config.toml
n_layer = 9
d_model = 448
n_head = 7
n_kv_head = 7
head_dim = 64
d_mlp = 1216
vocab_size = 8192
activation = "swiglu"
norm = "rmsnorm"
norm_place = "pre"
norm_eps = 1e-06
positions = "rope"
rope_base = 1000000.0
rope_fraction = 1.0
qk_norm = false
attn_scale = 0.125
bias = "none"
tie_embeddings = false
parallel_block = false
init = "uniform"
init_std_qkv = 0.0165
init_std_o = 0.0
init_std_up = 0.0165
init_std_down = 0.0
optimizer = "muon_variant"
lr = 0.00962
lr_mult_qkv = 0.5
lr_mult_o = 1.5
beta1 = 0.95
lr_head = 0.00383
grad_clip = 1.0
warmup_steps = 200
schedule = "wsd"
decay_fraction = 0.722
decay_shape = "linear"
final_lr_fraction = 0.0
batch_tokens = [32768, 65536, 131072]
seq_len = 384
doc_mask = true
train_tokens = 458200000
steps = 6017
dataset = "wikipedia_en"
MLP neurons of a small language model. Each row is named by its layer, matrix (gate and up: input weights; down: output weights) and neuron, and shows model dimensions 224-415. Each number is 500 + 40 x the weight over its row's rms, rounded and kept within 0 to 999. Numbers have three digits each. A neuron's up and down rows have the sign that makes its largest values positive.
Before each neuron's rows, "fires on" lists the tokens most often at its 100 highest values on Wikipedia text that the model never trained on.

fires on: " in", "00", " ×", " m", " p", " cm"
L5.gate811:496520447460540543491452468477492415533515505500504532447493476561474515555478562523469550505502504563488459536524527472581491492394534516545573530525563487515481472577487526527535467496561490494477538529553430557545506543473481591478448495461395521489437499483570508579496544546605512428492542568467441475434512412496468505440455560534497539520533474503463547547503530515480577476490502456479536484572499458467493504456588441497493559544484479476513479522480459563540571492559532472536501446518533442429509522485525526557508487466412468439483530543544453500500494417459458467
L5.up811:456472546529451494566485568471514543500509568535515515516520469548523467485542477545589479543511528488509483503501539432521531574435491446514539516535564547527515458524515459563519474519524462504559548520420526489449507456480524522544530487533423493486460542554502505501503478499512487575517495493566534465435570416546467493479528533489520505525484512528438506450452499498488459490476475457566572520498564514464537445580602513569497441545533537397604490526538471475535420531451574533454452476499449519502508497487572545509505512527560537564495483528511486464598556434445540510
L5.down811:499431504554469498515484513523505427560537479499496460481509508519489494575482579482554476479480517587490479487491507580498513522493436588477534421494498542524476541541422475515482498526520468533536494478496487488438525509465482588573451539488513545495473538513529506540483504494529515587519385538514575484503575488491517534461515516487531466513540554590469522542529479459488519463496536476545526519571545541521500495548581525456449479517540481459471513584515486478492513437459460560446474427482578519501547575499560534491524488495488430561512505548484492568539490494443490537

fires on: "l", "  ", "e", "b", "ep", "ho"
L4.gate194:512494484437522488487570476451534518523468501504461500445449523436490564526529503544518542493394496519563479515555481476560589552505500589555455454517453514498458484457502548512485433450482511502510530463572482504460469591496474472517437557528530524446448427560457556494579549503541514457561565520544504522472500466523528476515486512548467583562518507495451528407509469485495455499481457437544508506591490504556453442478541519553469470462504415502541542407498488517457495495472446443403441522511521498506449488532490533595525575526531503531533478532512475634515479470460567492
L4.up194:533509562492471482455428520511427470489440538505501554511442551485464498494556533461466516442443538525507535476464471494505476534509466541573489471443487570551465456568503514479516596509496522467503550485530486531506543507479510486531496496547475474485456475469545429578517484612495439505551528525464536529541464493439572480554517449491521498453555477565538466519430506439458455412493536496518511474546544426444534485464493496456495534515509470432507486431509515467456545476540545493504444459480472587490438461481497534497560581533531528513424478550513623512474454488524442433
L4.down194:520456437477529530523459496518485541422473520505464539447557443492520554506505486449505492521445567451460428515474513507546481553481515481518592417528524516507490476526479441519458503489521499477541526476465493522569549480559488577507544447507512524478422442439497507548485449466521449451436522524552533422570480466515558528521505496493569506464537469472601501525454519464530527540478471504465509476561497457501513441472493546455531438440476519493477544503523540450551562496461592511488545493427482491589520426489477479454468513546435511503582474527466530505532490544522462408

fires on: " after", " in", " while", " at", ".", " until"
L4.gate1211:514505506542448423580508462492513537559522423444463509502434438495534556432528518487562488552485518465475510539481436480595439459507531459439530501475499483499514511505528461422455587465447492468493513523562560489523468506485478532528503518562559540472489452552532447526601500499494486487534552487495504483547483526538546465457491505501468491520472510433449560502495515466550462556460457485494603504494498489482436492568475461539549456477486538496505465487460516493525414523556587510539548558485479417560517510491486498464490509462494572490497492458505477468480498495509535593
L4.up1211:470526481594447489461491519536503545584507514510553510485489531466525505468541502519447528434444484497476521539475580500542498447510511488431492517573441520462529520503519505452539459554447485517551424496470582482496433551492463445440549513483498497499494478487497442502545580521511492510482467427458469558474504478526524561497436412416475476459442470516482475477501495531414491479576455528523458454533539528509540532562547451560467503491449520558436545552523528469496467543509515449532553517503496560566499511476574499455560439436556467521433500475422462494555517456550481488
L4.down1211:522541515530508511443512496485560476536481499533475513482484580518493490528540411464502478509486440498466514528538516472491510528595552512501541449506478516549484500496576504515468438575504429473472523488473492445492511513494567493493526470473482523568512432565448511543430482568567477518548444614460489512510557531501450506555498561588486443502510466451532534474528543542531528498505504496450474501512477528565535488548445526504514490553522556524468468493499469569519489488477544525553486498490551501532517504492503520497450472517504520542497551441562516461519468529499567460

fires on: " a", " /", " in"
L5.gate930:497513523522480491487569473453482457562529404491445494582491527498560510495495501606504428519506534479520476478580497531544481526481564503475531527477482547532575529522516480524499472497541527478469509496460500484500461480536550581536479531448485461477498522515471518528541507525583471467482542508570494497409463483466484515569514455480471488527520529492485485557506464506493459463508519481416506496495513517538540418444478492485455478561530494511593442496468504477578475387455504516546528470547508485464494533483541478489485518499534480478572461559562509460505473539512496558
L5.up930:489505524492498484439541549509532535498552474546466482583513489445498503498516454506467479515520542414559513473479547542515454511511473462547443493485458575414523471561461547507538399492552491425490473533462509460486485484505505530483530510509438524560496507489488478515488448430610549487496467467536516523449480502456506492486489539554448505463531477474460458460512504431541446546441479419440476500525507571506572502488618533496522485560464474450577526500552423575600538504482525525529434471484524472460499452509511524494469519520475502426502517483462500501514572524513472465
L5.down930:436462455508507483477574545497534543527512537587457511563499485452499507538432533424458403510449562508486549495514541447495535491560467483533451522500532494472483466554501548567482432519614523512447525488477510488544572457458455491465577504503476483506438422422443508536490504485572437551515554504549435507479476483473480514494594598561424471489436507515483505418476474435498433465465501514482439515454526496509544506545556580526457486564547514453500506548533508451506500501499469506531549471472454543488535445556551597444417483483463462452554475525511501458524486532479579466

fires on: " of", " for", " |", ":", " in", "-"
L5.gate359:529473460513512435452448543482570612405488481503525423501526560506490484515516469530562482572508519479502533562486460518466526490467468476545478522510507449526491551493382539504505591515514566571577457561454505516461486398486511470497527445556524519542522519524511475497453570511485501458542567526528497477466417511513503491523532474505494496495480511537568413476450475526486503510473522501437528459537463524524553501411575426566451428488524497540510502564479515535480541557538551511489571448575540562475560506492516521442586532520551408540534488525574489511536519474448535550
L5.up359:512494586571436555500472475522454489495484479468466550549461552493452507538509436495511523535557527414536442439511418554510583554428524507496526501496491502489488493463545546489507507478434554487498496476571489576463521549582574546541494541502476467466473440518463445527539502560496485510484512515527474451477544482471500526450446463438481506447520488454474432571419553575466421532564469412492599549501591505548498486484510485477509476518451480464519522558478432524500428610554503519517464499536459518486471551488545480533446485491430485509553498464441485479456481482508433474
L5.down359:517530498496505503518505498475542506486466455495504514473505539517550517586460525560478477419530540442506488497487528466505501543498498431567530468529481475443453494555561511476498526530446503532480514467470552473500448505534486465529579592474532427473492573471497563516561411507514490458515407491473441612551526479449483526508462492476518478484544536549496539536484523471502459502566491496501532506425540470542502500535499537389481534485489490430502448513522509499492503540474519492428432484469471532507476517557502548498447433503556518500549479480490446547498512518479520479

fires on: " in", " (", ")", "|", ":", " /"
L5.gate447:443510562458587427450513521493569496421529485552515538578507517538499509458442510469539487455544501484436478524505509457545431528456514538498555480345539472487488492611488482513509456436502540548465493468513449517452449461541461530460568483483491527570452516473482465529515507481486455478475489495529508448466510465497495485474519480558524509509543503496543487484526473550487485465490555475472511449527550518481546488509530486459459522559475474435558499582527553509500497427394481496573549511518462494486545494485496458527475486516547523515490525539503524422483513521550428550
L5.up447:494544478463396415402543391475392457528444472575452522576438509483528510502525503475581451504417504499513540585487531499470549542465508498497493471524529552521510585494462519548383499451505468442489538524483554489563544519535571551445536479554516510472544490489480500498575515461511474472501508468528471496402522449509498463508489402541476418461472488432545523520432543490473517559494489541508548537530467456442509534495604420495463522444526525519496510564456489480462467499481560496484503481583498506543486486487453522548462430538527561466475420483464545493504481494526517434
L5.down447:444529445535441579418464549459550556390528513528452460599478575476487534524543476478505510560530541425455522525514514541529444480474530492552492496530516476513529439582451546486461488507534412437476512453507553502483489496527548437468483485468485495408474445508508493508469479541427571502528459510495448492425457445451516444502541536538474466479526551501453469491529498512549534578508468509439482514466529436481557529604503482464459472503446453516536530574494454494455450447517529525468541509540453537475499489495590543491513492532474447567487467474582469480546487470481501490

fires on: "C", ".", "D", " of", "M", "OC"
L5.gate518:582464533563502582489474533456496471543415453502499447486479442572413483488523529471466526511483479469437504494550491553444523441491500526577526505526468506491539517457518510550505511539471503524499410470430555523570547511473460589603458504561422445485473516483525508435491431414519523465484448538505523445462491510495496477443496513414560476509438539407437513481451508522498493532469526475539485509512529441442439532469552489520505527515466501526499511514442449479585478485508574489512477482529469543509470541534478565505457463470526551509553505444527464552451497472497541522
L5.up518:506543453588466520506417492492497517472535524442413499458520476527430561535548477530465557537490526472530496506460444513504525531450552528555466464488430404476492483490509518543510579480443551527465489518480439583539472480457483509596467515513495489466499573472503555499425494532480487542498522561528542502513543538510462565480480537520490471487485520513486469534435425490511513554516407512525516476483496518428533436502473491510364512533445456569415470541470512459553536482528412561571454484552405484477510485537557515527421474448476516503538479507560539480497509492484503481
L5.down518:527518469468516569556589502551459414493499507537524530538443514437503497543501497402537479444531501569482528486514484553439463530492584461511497378504497489463488511459516471535519540494518508459531485504558521426458507555502524449507476560479464508486422536491551511555446511522439540445493464465506522573455515551483444450491530498487516510555504498465514521440547491472550511536568581553547480561538455494533494511508513482539471501480492464468524471473514484418524533434525505517384540551442479553532492483498522543460510510480470476499570598548513595506517446544526513494

fires on: "log", "str", " rel", "et", "p", " Rel"
L4.gate211:488494506461460501472525533466518550519470544538539477555615523484475483574559523466504505489462546520537459476520477480502506504518398512503492446496476483459528492489532461595482532379521436466490419516438498589546365471502394536545480548507480514482469568566626438556600522537497501524478577550512518502529544510410445530456512507538498539457542472452465500476506502451527476505516423433523533514506474498465458526477427507484440481507484463452521542501454505493521505479576443511488477566531464518462479485495559474489609512500500475438510552538546483474535483483495487507
L4.up211:461570502594486492451531481497495514533502469516529497470526511501552500490538476539462458479452539540573487518489470500479431468571463458495480449441489523478476479520487504572549449517514496501483511468567494571484453547512505494547473483480477534417474471538508555474506474504488598508553492546548464497533538553471396520493496497515427492487497526445497479492514560460559438540499490447483433519476510488467511554540485521480494421420522546422539516488486512525507525417530454438590441507549443565472423508565562488478570517527482508539501546522501462455513490477476439508
L4.down211:438474500494524488462452519454506494517567524529512501428527521479565525509486491531569507468545498507469443497460531469512511516425514502465509499502580483480479508535560460606535554474578483482490507443508511579550460484509517490497470506426509482575543515508497538517547481546431495491521495497485475520474487452493537521450513559508509470467473444463457537518446487509519518540504448494494470472444446510406460499552574528483449436408549532472470555496466513524592497406531450565498433468476458540523390476439478466456531492569545505484573476595480540431456496460554507514

fires on: " |", "|", " which"
L4.gate986:447510484557520515451495505547476484531539482509496537527550489410500481510408474443441507476517520473448535452448496538459503524485480482562546459501538447509489511475533472429519495447501499526554503484523495490526453489512471447523506494551428524506543500524523500510446518488479477552469474537564472489544480500503417543537490463468401498519404520503544457427525497504415579486435492482487511474492539540478477529510419548501584465513482509498531479453542496545461547529446477479424494508440439486620514605477573481499557418522541607527552541530502542450486487511506549494
L4.up986:490404457451490460494540517527519448527487496547460554484480444529449469502509463465501562458502445444503468504501527471534482488518497416458422491515480451489488492463531497496459502483476579494567380514529505507512543474439439504558468483537488491449486492527590503520491461531470568473524498536564597518618451445504487503501559495540436470482462504446469547519460469505464494460498448482545514555587464518472486473553509490604531454537476494562605569491534485480490476460480538504460424486510388553525468491471514486468496557436500411407450552472490520476535556551498546518
L4.down986:473495475524544523457488552520456485473498461496496524494484450477433482499502489516531495519487493526478506532472475487501537486481501427518539503473506430461542506560522542470554543454540440453420482515493454513523538528483512561543534429506528541491494487482459550496459497376464480510488526455530487436405453490436485549425509570510521423490565430440481593484535465476466499581489520428429434511467488531502523493508508490512491501405523509470516481538474514491416445464508502510474480562447507566462521516541501545489483442481489513487518423468433421515524510522427405582

fires on: " over", " under", " which", " US", " only", " than"
L4.gate864:544533466554466450516512520529512492560482472479491481489461463483484474510518513462524439563504545511483501545487498522570528504501510430541546451498528562535491563495482470464503479491534553517463534526449525471539424492521503570480506528464455569535528509490534533474471483513493462489487522467463498471473488544513483483631479464505468536477489444528420490533518451547577481464575451494496471526507461469511480437532442521510467555517551495540432505506451482546442573532552488462514550481544535522564477514451463501466523450492509530528507528540533482497476551433464540505
L4.up864:514449509469518512493501563491441439481520485576458491500483493513470558478476497465513435510520552535587521469473540558470562501544471443568516494458455497509464479436446585498489560482509499478527527431424510521473475477472545492492526491422528524502529452454519483496523473484463506540473566518502503527508462583427507500543534473593469568465466478534490454470553546522487474568428495467482530520520508523558512476461436490441525476540524498489481514534475442472535551466494599537513480489581515558514524469505423480513540476486526528500530511411488483549433503469425447504
L4.down864:565495468496453472536520512502538517462535507535535527531464495509584457477459561524497474501524533547507516452508508498467465562516445515471459499504485538526447485356475544461496552464496517390491539482423496522471545478489403473528550491494453478542459462523510469473502472546536472482480505535469478563525543547434428498493480512542538504475494468504524509529526490501456500545505497522486429481441532487486489501419459468567527478530524492550522451460434424540459588491469521480523547479567597537460528397487520539547516466528528494503492589474443488453476474496436491490

fires on: "."
L4.gate501:496472530510509441518450493478439478542540465542533556497500457455541495440538522592590568509499513526530504454540492445529501537516541482465472515522537466504594475482512484532556537457424502474552549491522420529575456489479452546503494529559520544368558432540512406505525453546485491502500540501577463536546573510515479461544476466534510498518519509468508520550475479479559560549487514387462516444450483531456521527503441479441498396390502528471469497498455455529486461517531502466512533434461515552519466521559490476495469470496514465511477486504479515449463493461485471540
L4.up501:552420441501434501424533493485453510470441497440519526580496572482535506473483541484533452507472534425482459417481478528523486556503461522511531484466428486470519480473510504437512482547452480535505462480473572515473507552545490439481498525512593452526507491457469550450528487537535511478426560484474529487521526519558464514486475436507507485525452458480462430454473533498464586510484458512461563467568558515527452525490474526579528397449499461541497533493522536501498522460537461487653546540554469531488478528512477491484519449444505499478487506527494449464497573479537533597
L4.down501:449501600568521471446486535534459541537530504531546541511514553460461498494460409519499457554540492562450504544532519471550557462556563534455482462530496550490467539547466537506513485512498405553485514468483441560448561526515460528512487474522488474542470484516519482501566525495554493479465487447472529424453526538518454466518484505430524565565533488483498521550451539520552521475517525439567496450560494544471494446547523553463461503503480520473562519437525495521487507489506534477476499483537545439484507518435513511454485517516538469480454552426451561549487538544537528540

fires on: ".", ",", "-", " |", "á"
L4.gate540:558463507518503476444470531475466550538421605473499498449582456510519467517528509482538481441491489545552562492485465508453526482509441485534489441469512589470455497487453523501500505492581511554472494478486474523523502520509548519445562537473468506504490492521556532423464480524513515473511435507518458472418438526468546457527435489515542455527544473512421510536475489569532476506442535456425507482534499537474523480533491416449508505431471427578475483482538585511492451608415478503556510488502521554535555472559500517484477469462540494530571521500463512485440495469485482536
L4.up540:532512486516510416457461446549478530560528461444513537487458474446462499487538530509527502496494441374502532517518507511539529444540554504445529529516506525523456509393475465525516540517544527517479487514522491488474538457455545486590486517416490503590517574491467495515476496596479493588501516484504471529577529546422451526529478522521549502504479543494488577556451465502476455524478426428556595549574549537489520450514558466497494556522432529557546457537504465493496501485414469483514433495495436486494544505507438445544556486393527531573433546500546482554418480472494554473
L4.down540:500530413458438580509550524543482508493521503456529458483474440448467489546512450541460472508568526431448549555494478466456521504552536476536482458536403492469458487442555487552515480488532496468511457474508509470534510529467521435533581458486479542562476512594541569504519463538501499511477492513551538517507503514526492410480534470406483510506485502445496509485438460469495492426463545461551524509558519530529528444486520495496477502501502527424487488524408571513377505521538509563439549533496471520508539487445440443506503533524523479524523590520504511474509427431425441455

fires on: " un", "=", " al", "-", " Mac", "s"
L5.gate546:534423473552498500477526493543535488500488515495429460459457455564499500526514429469477509436462481513604502493520521505485526530547525537486506512587500513582522491516488452528499531455458555505597476506520488514452522435527498540434552409557520427473512568539465486425552485560423533448438461628486486468489514551543377492490528518526455467471497486514443467485509498503515500585487488390474523553503487455514463491590462539485484481466508522500519545493444485541517512487475484538462472483611477469496521530505523502553489481492511535495521475533499507451539540492430523581
L5.up546:477478522495542489495509534537490464534508513494490473525535449523546563515586565463536462496461539425556530473441428577582522540521449514531478576637497513466561512523434510448475491482558460500501513480425538493533525561454507515518527490509543475464460513396458504465411472561486451554497562493468488408488531535477557467445484569508496482490509522449519520562577451490475489577570490477527500542480504503501465468490482537437466496512506494539459506415455527555477498472515543485475503463527424500543531572575490503431516494470549521527526512488482452444531518451470465532
L5.down546:489394449529481554424474455496565463528491502492478400527467507445512540490544515536489446507504491374467522468536430456518528428521511495485511545492508490504455550554457490565494538582539561516492540557532444397490497514488474513466449515509488485518563437451501480501530470528458489449557458534488532492471522498567512497504489515492508499547538524576454488510515479496566574483458525476491521470476530459472604529503544538481551567513511393509448545468476492462556534507553483504488514438527503484473455499527486430439465482454482490509486476472476504400539596463524534520

fires on: ".", " in", "o", ":", " on", " a"
L4.gate600:536501421576485442518479432514425510452564522428612495514497416553552459541459514524435556417517528512546455538427522473442530482546519537577548414533476587581501469445476493514518454433520488561439435562531502457506428505497491560515448534563487529474566495491514496471538488481484497430576514508514483531544581415490480484505472508514428422491505523513492528475479474499519530506433444469504497470560510515517502445522480458458479586506429458505567486490435523562565484455536448483500455536509496461560491461554515554592535455542514474486521459455451475520518485492533501504
L4.up600:456544449480529511438459436501451560478565438463523407506579490494509486551487579476479447482451508479444524557519495525448442535616436464491444530459478501495488505502452497547561607531447508447503418486533609512517525503537544490488514521509488517533510454519523498484482486505519455507418541429518479484508585548519516487449452507558441477529475460434429481446507447503568504560447567538449521456497499471370398541476491520476452458485540534442578495498492539513613482440556474474509500480453495494457471458504440562556483484498462480515514495549486496445521464470501600539
L4.down600:489481495430424488564480460496522466531592459497483549463587465506436550505477502473469493423446516539448439484549511498409474548462530466505516502475457454539507480495411457494528581532510500500489517566511487491525533465529531475526469540469534463504504487527574450463482547532500469451455563539530515489501501495506434513560515558521463515549513489509537422486476472513525407547495509437462562476500508474443487545527463524523596503489530473447546505464480550556438492452574537551549510516501462561474491444522509512496467421467510519461582535447484500488533511563487551584

fires on: "ly", " inc", " acc", " and", " unc", "unc"
L5.gate67:496501474544514382455460491519490504485487436500506508418550486575518510572509498486463572535514447543486550484512461529520517474535459434534483520525564523480513464543418498425561498450483462526486505515494425548472499486512447516522538559512511467516434431516562470535539545404531495474512462496558448507524505562502490538431445525483548467536533403412499464474525520490622588482472509427477514419541488532477606488488458492503472436517503499452551523544530455564531473474421484531477533477515481458520491520525560525464562536463520466453559492527544462483554493541520524510
L5.up67:531474475526456506463485492566465513426525534458541496496458459474479435499584532510556498419482358468477499574462446470496523439469488575515500503471482532472517491475528514420483470552461457484501473501503530560541482562444479527491456499539492438480444499471413525476511529504442524455547511497495508602417535569502488510504516497524557475541508489525501519516532548543440472510526487472525457509446451508492528472525538500508501515530430481507557456488427488545447459503465497501509521519521546461464537465515507517447529498522532510545435481564443501531529482493500427459
L5.down67:544502492520511454504544499555469504538459564512549491547474499552519463534449513551578515495512461523515534514460496447477508409580518463502538442545463513492491572516431461556490554479449521533552584514527514443505504464478529461450540479501481488454522553438467540523508530437458460544551463555491481517469434560505497535444468525527533505475461449537413476465567430553492524510582457478507530507508549476494459472493531502421569493518556423519461443476481488488517503514545512546531502472533492513564494505565572447468505536464492444534431542529493463503485498455476465516

fires on: " by", " |", " over"
L4.gate809:586487486498467522562512516514449392510541504541471545481437511496509554456484463486471623450443482506475471584515566528457534500488535498450535517492523506534536511473514472455535517535536474534478492542496542498532529492442486485460443545542511492566586510509528494456405503459530489543396489525501546561488501534451503397561464527494425466488479493446498514444542453535505529520609488456477483560583553473518495484486488516459495561484441465506467544489535452562490481462482550540512449481504510511564460500511460535484515458513539446533514584528488480495542463429512490453
L4.up809:505438498481463420491492525515507467492460534515497470534427498540461512482439505447500499519442490481464505499465458499446548531476542427517590483456477565478494477468501490474513442573597514427485465571480541522509497496515531545598491525543508543523541423482510499528429528502459497500456485552489500516460435547481536532485527478480371542455511465491481498476524526522394493460517432458473488502480434593430517500485518475546512530533477531432580485532459463454496469534509583567526464456424458543470557441458475528493481464481475528466527563434450579494502441511465483419
L4.down809:559428502510589463430482489475456522468524509496546464622529540492506504592511524447475478491446464521490508526411454544602472502527533472498550479509544498458391407523476489525506557466545457582459499485484535540441500509508469528565485450475500493494503518432493444562586506508416493454517477457478514563468495502553525508485461590491429504477468444525550540449484442478559508506439537470469473556567511512525501448580451489486462511443511471445534525532534468493513552543487474452527501488477492492495477478479523468594493450471523490403522520541496531487479520480437460474

fires on: " in", "|", " over", " on", " around", " across"
L5.gate1145:489578497497521510553542461436470479550484490441541522529458527523506560447531444473506479539500482525500514558591496528516509586463449486481614497497505483527580504471514519398537514584473486435485500534548513452531541487490486512476537498502490572518476478471495415451515618479509492554512504521510509529548460465426536482478431516528462492487468490485512503558451470566489466503549511518534514505507544555519493528532534471547454494529428515539467485536516456513468509581462436504508477447480478518490462522523470519505500433531530552470467505548459477351547484530480495504
L5.up1145:506522461486491526553494468565480584483468487479553485543542502460518530531443597577517487465431464511434477545453595488459509508527489483526520464497415554524493475486491402597452525517465553520465522454554460503533565481471529570496436510562473492544414525560522505439484515542453529438526441471460537478516484548517521515527433533476462421505550533512531503508482507578512476495466507494415521498548517437490493489515547431470536532562578493469482428536556518514472403514463469527528528478481488530432484545480472457463461512541488558405501447553507541469528516496504444544
L5.down1145:509482499484583480494436490545501494509552523587533461590509536445526476473422517514558464432502436470570524506507521526509500529473444495488509504504606476500445462509543488484440386517513496507487514531515500467459446469427457528543445482457565525452467515474530515445546448520459529503468563488530576458565473441508555478489512646493434474478496493555422442433437503494468466519463471523464468439429486435540514536515456480525490504520512495462457405516582557495453470500461532547522446501491504574519547492451504555511476523546524490453536490496511476605501593533500484426

fires on: " a", " of", " an", " =", " only", " most"
L4.gate426:501493515475553477504454455473487462486500491498472496502504494519467435498539536504558413478451502492511467491538502450533513561504590527458516519496496515455529525444456565449524472456447381551541454522517503544410525412513503438448526469459461456522513436513488461517543502430435450415507534527490523473463483468517458502529495532529481541446515586449395496502451373512492559457545477478499466400472463571468543482472505462539507434477482425458443460537514477437478499456531481502501471446508487503443464468510501510510438455501496506500419504546559579552564453503470535509
L4.up426:527546575512541567476545562516585465494564490541515553477556489490477418428533451524495524562454495475564517498532532486473523488461532457518524488440513532470519479573448439513447475468539553459517444492465489428499471461610445485462445484527483525477525419540529536497410501483565422467493487452492518512530458474506433479561524558486470424553490529484453450594560467487488437461551471462468495448422444498519499497503458506541480457436600457434555576579529520503515488470505493512533498546469485426489524554449564447490419486469484523522462516516479554510529487482441532464
L4.down426:504502497487470517480480444492551511558507526496529541401495502530532487517523481588499451546515536507448514449576481481520527527520541483482482441481484427531511541521512541533509385542498532495535451482494447574516473471502445501504458520535555369497454513482467551506547489488455523457489524397479592490504461509422519470457501554560448390470502521437398516451505474533476472453510484489484491424526559450545591489538534563541521506471553561468585534544542592443518484517512453490522420481492495579563519463463571502512507495464526537461530544498492488534550493524445476460

fires on: "-", " after", " early", "th", " to", " late"
L5.gate536:522525527428510567474462532415565502484509482511502452432513435510545497573476478510521498469465423482518490418478466527519417500546506424534553535514577551434463495472409559461604458499437483538552523501502556497565555504484479458540516574537489602507422548528492481474480516515461542496502582465552513535539460472472512497514538538465508586481546511528519544455532471493499549533473520535480561507504489572515467503439563492544531533439543514576479510490472500441474538423487487443514502547531494506462550501461583483487547484520494487511475477489503526530537495467470480524
L5.up536:591504453544515524541462502434424477507464486445520534484446526531530459558479498543455538439510504560461435507541510530458477481540502473544525511451441444510484503434537597566546557491506552453442523487499559501468549432515534449512541463466567479524458534522503481588510546506515550505522545464457533525398481480448493436493490420501501414497456491454476493551525487528513532457511528466491395481474514525436499508467434561473499474539557464545511505480573524488432454505468440487506454433483516460507512485536528437492495466531513480492499475456513409506538506509566555427
L5.down536:595524426495486542577513534490479467511512511468525561507460492525507584462489490474467500513525449502526475504540456520546505491487567472503489421512484440466503520536506568522577551583529568497479435534498450467407414534471556517521510522418436489517444530485507498496473594476441529478539496447494506498496486468495530476460456498556526450454528496439551501469433439538498549454463557457498429479427488485489527498511433518418512440497492482487489471499516563467537461497488523524486549474552548524496562491386494460530438470536537482479511505544469431543481555436521459467

fires on: " from", " in", " |", "born", "er"
L5.gate175:517432470463540424470504470549536447485418579525549560521508434457480542521533530535497458477456476515506536574513477547521529492506501526458487442592490493492494559530516488508511499501460487502445536531479481502488506510445522560503511507556458432512521560526410431450489573510540497487460477516556466505568490497464489508569509456573471550467511528564468503408521510464498497493555440493559582581505487473444515512488521438547571532506465486454435502465484529604508495501429462499536554462516440533525500479463447477494537531542579477529475526563554483540478517491444571444
L5.up175:517446457492497428548462476471472479494489591472531483511469521482559491514517451552531465474458544463501537555482453506495454530469515590513491472507568474467431495491499538452461511467455577529476492503476538493469506494417474466550568501579509525561442451515509502509517493462538505533466470494545535513459520446549573557432449433437401487521407492542490502496463521474507505519551352413514465489467481500474484517547444457556451551491464470547496523475502473543487478505480520533521481487504473482552440536520470457469589520567528494528487506451533478441468490517512528480
L5.down175:472455547531426426467560447464403473461522447517496563475418549496499504480507538477529517410500508493493473511500533473524508482445539512509539522524512459472492494442560531529458511457437572493510475490486452531474588478511576510479512573467551509527507479431488460510520460564544463535482493494549521558520563470504510507523422550530501464494465516502501444557525572506506486474539535519575502484498474481551511488464471501409472509427511496478535466530486588473582544487573538534565476494460425481503531435489502493483532561509452485549492528513514507434531514496525515519

fires on: "|"
L5.gate367:476485542615498502495559514524471471464517476440497432535568470456519509483462466461446516496459489526434447550419570512551512569518513501503544523510477537456530579543501580495469428487546493549518497522512419473536460520535481538456441481496455503444479580489482478440472516469548543520551494515519472542502494483443552515533489517504544454482519505413493459551433464431543448472519490501498501472504556499504454466513501487531530587505520479570540442543474524545456474526471517558599477554527399500451559515553539532457512500560600531471553472541470446448529518487512446530
L5.up367:518473454492433509542530474532508554525478567499580520455524549508495593463486441551493478460441538475473532551521524584446503564492485483467518457475490586503480518465501493482525579520520483517448528521422518522527462619478560458458420567452462512508445533506479591432512501483539470547556625519471479478475477585427479467583509506534554513495472522442518515551531509488502556507557536477449526486459451552475478534496472525472514457489520570485517466526434431461526525465541538524457525473475487510481435483470432568513472483517469445499549471534590505455513528500576489487
L5.down367:500492527491466453547499411556477530537515468489540489430473549559547539502451623525500496506412491362439552562496429565476467522489520507484473496521550525548473455527481526465511553449479530480461469496493511573468494437513528512467503467550517492451555530517504574516499502487467529517517521508545475488494554563491488481548571610430515466504512574544485467487489461456486561509563477479498518401441547532497485493509491468409489499430497546540531471507475501446458528538523485547535503502476510577442455513483504456506539526493510442548540478470549488457471504562543545519

fires on: ".", " of", " by", ")"
L5.gate712:509572470499471471537493437499459524512447469430461492543509424539491427473490556514544562536496448439514530512539497497468519457513460531535562512533530494523500460497455432498463485461526510539473464439592529515580454585551571577541461555511402489538519470480510472520462588477518458549490532495474521511549492577435461534514466501508476446491479475503420515461503484526498515561399537493489517502582554440436459494472564521530515485540537505520498369553468531508562512446509542511416478523485446580573482545611458513422480452478539547478550592454461488524535489485480517518
L5.up712:472480413517452503502454494522499492475554502493453510506581478523489525512480544426491512477456542468499517412490471506476521499491506484446443444502505515467533472492484437493533469476464536509565538509507526458489472524525570471490512474489523522472548543469423494549487455466555533425491511523521495537501465522462435569466512512456482582612538521490542447464519488437469471506471488503444492446501506531484487581453498486505519547521473487496446512551446455450530430525569515461570477561454503476496506429540547434496532493433504519550542468630471467506545526530494422533
L5.down712:465565610504507451495470563508507465471558599473489517492490531550489521530569468457502434476490469522561483430443434500531591521482501438558558471509437436507496455465437513533545501495453372489440524518521454503537478485540476538474492526491532412509502478464466504476455463449544465496487491561572483511487494483475472487471582511529530499533452508409487429406516444481506500469412442464482546484417543475409490473446525462534564526507458514400501488503516426494524531479457505521553516443471492501511423411491556517505475553466488549531505434531488548539469483503500511416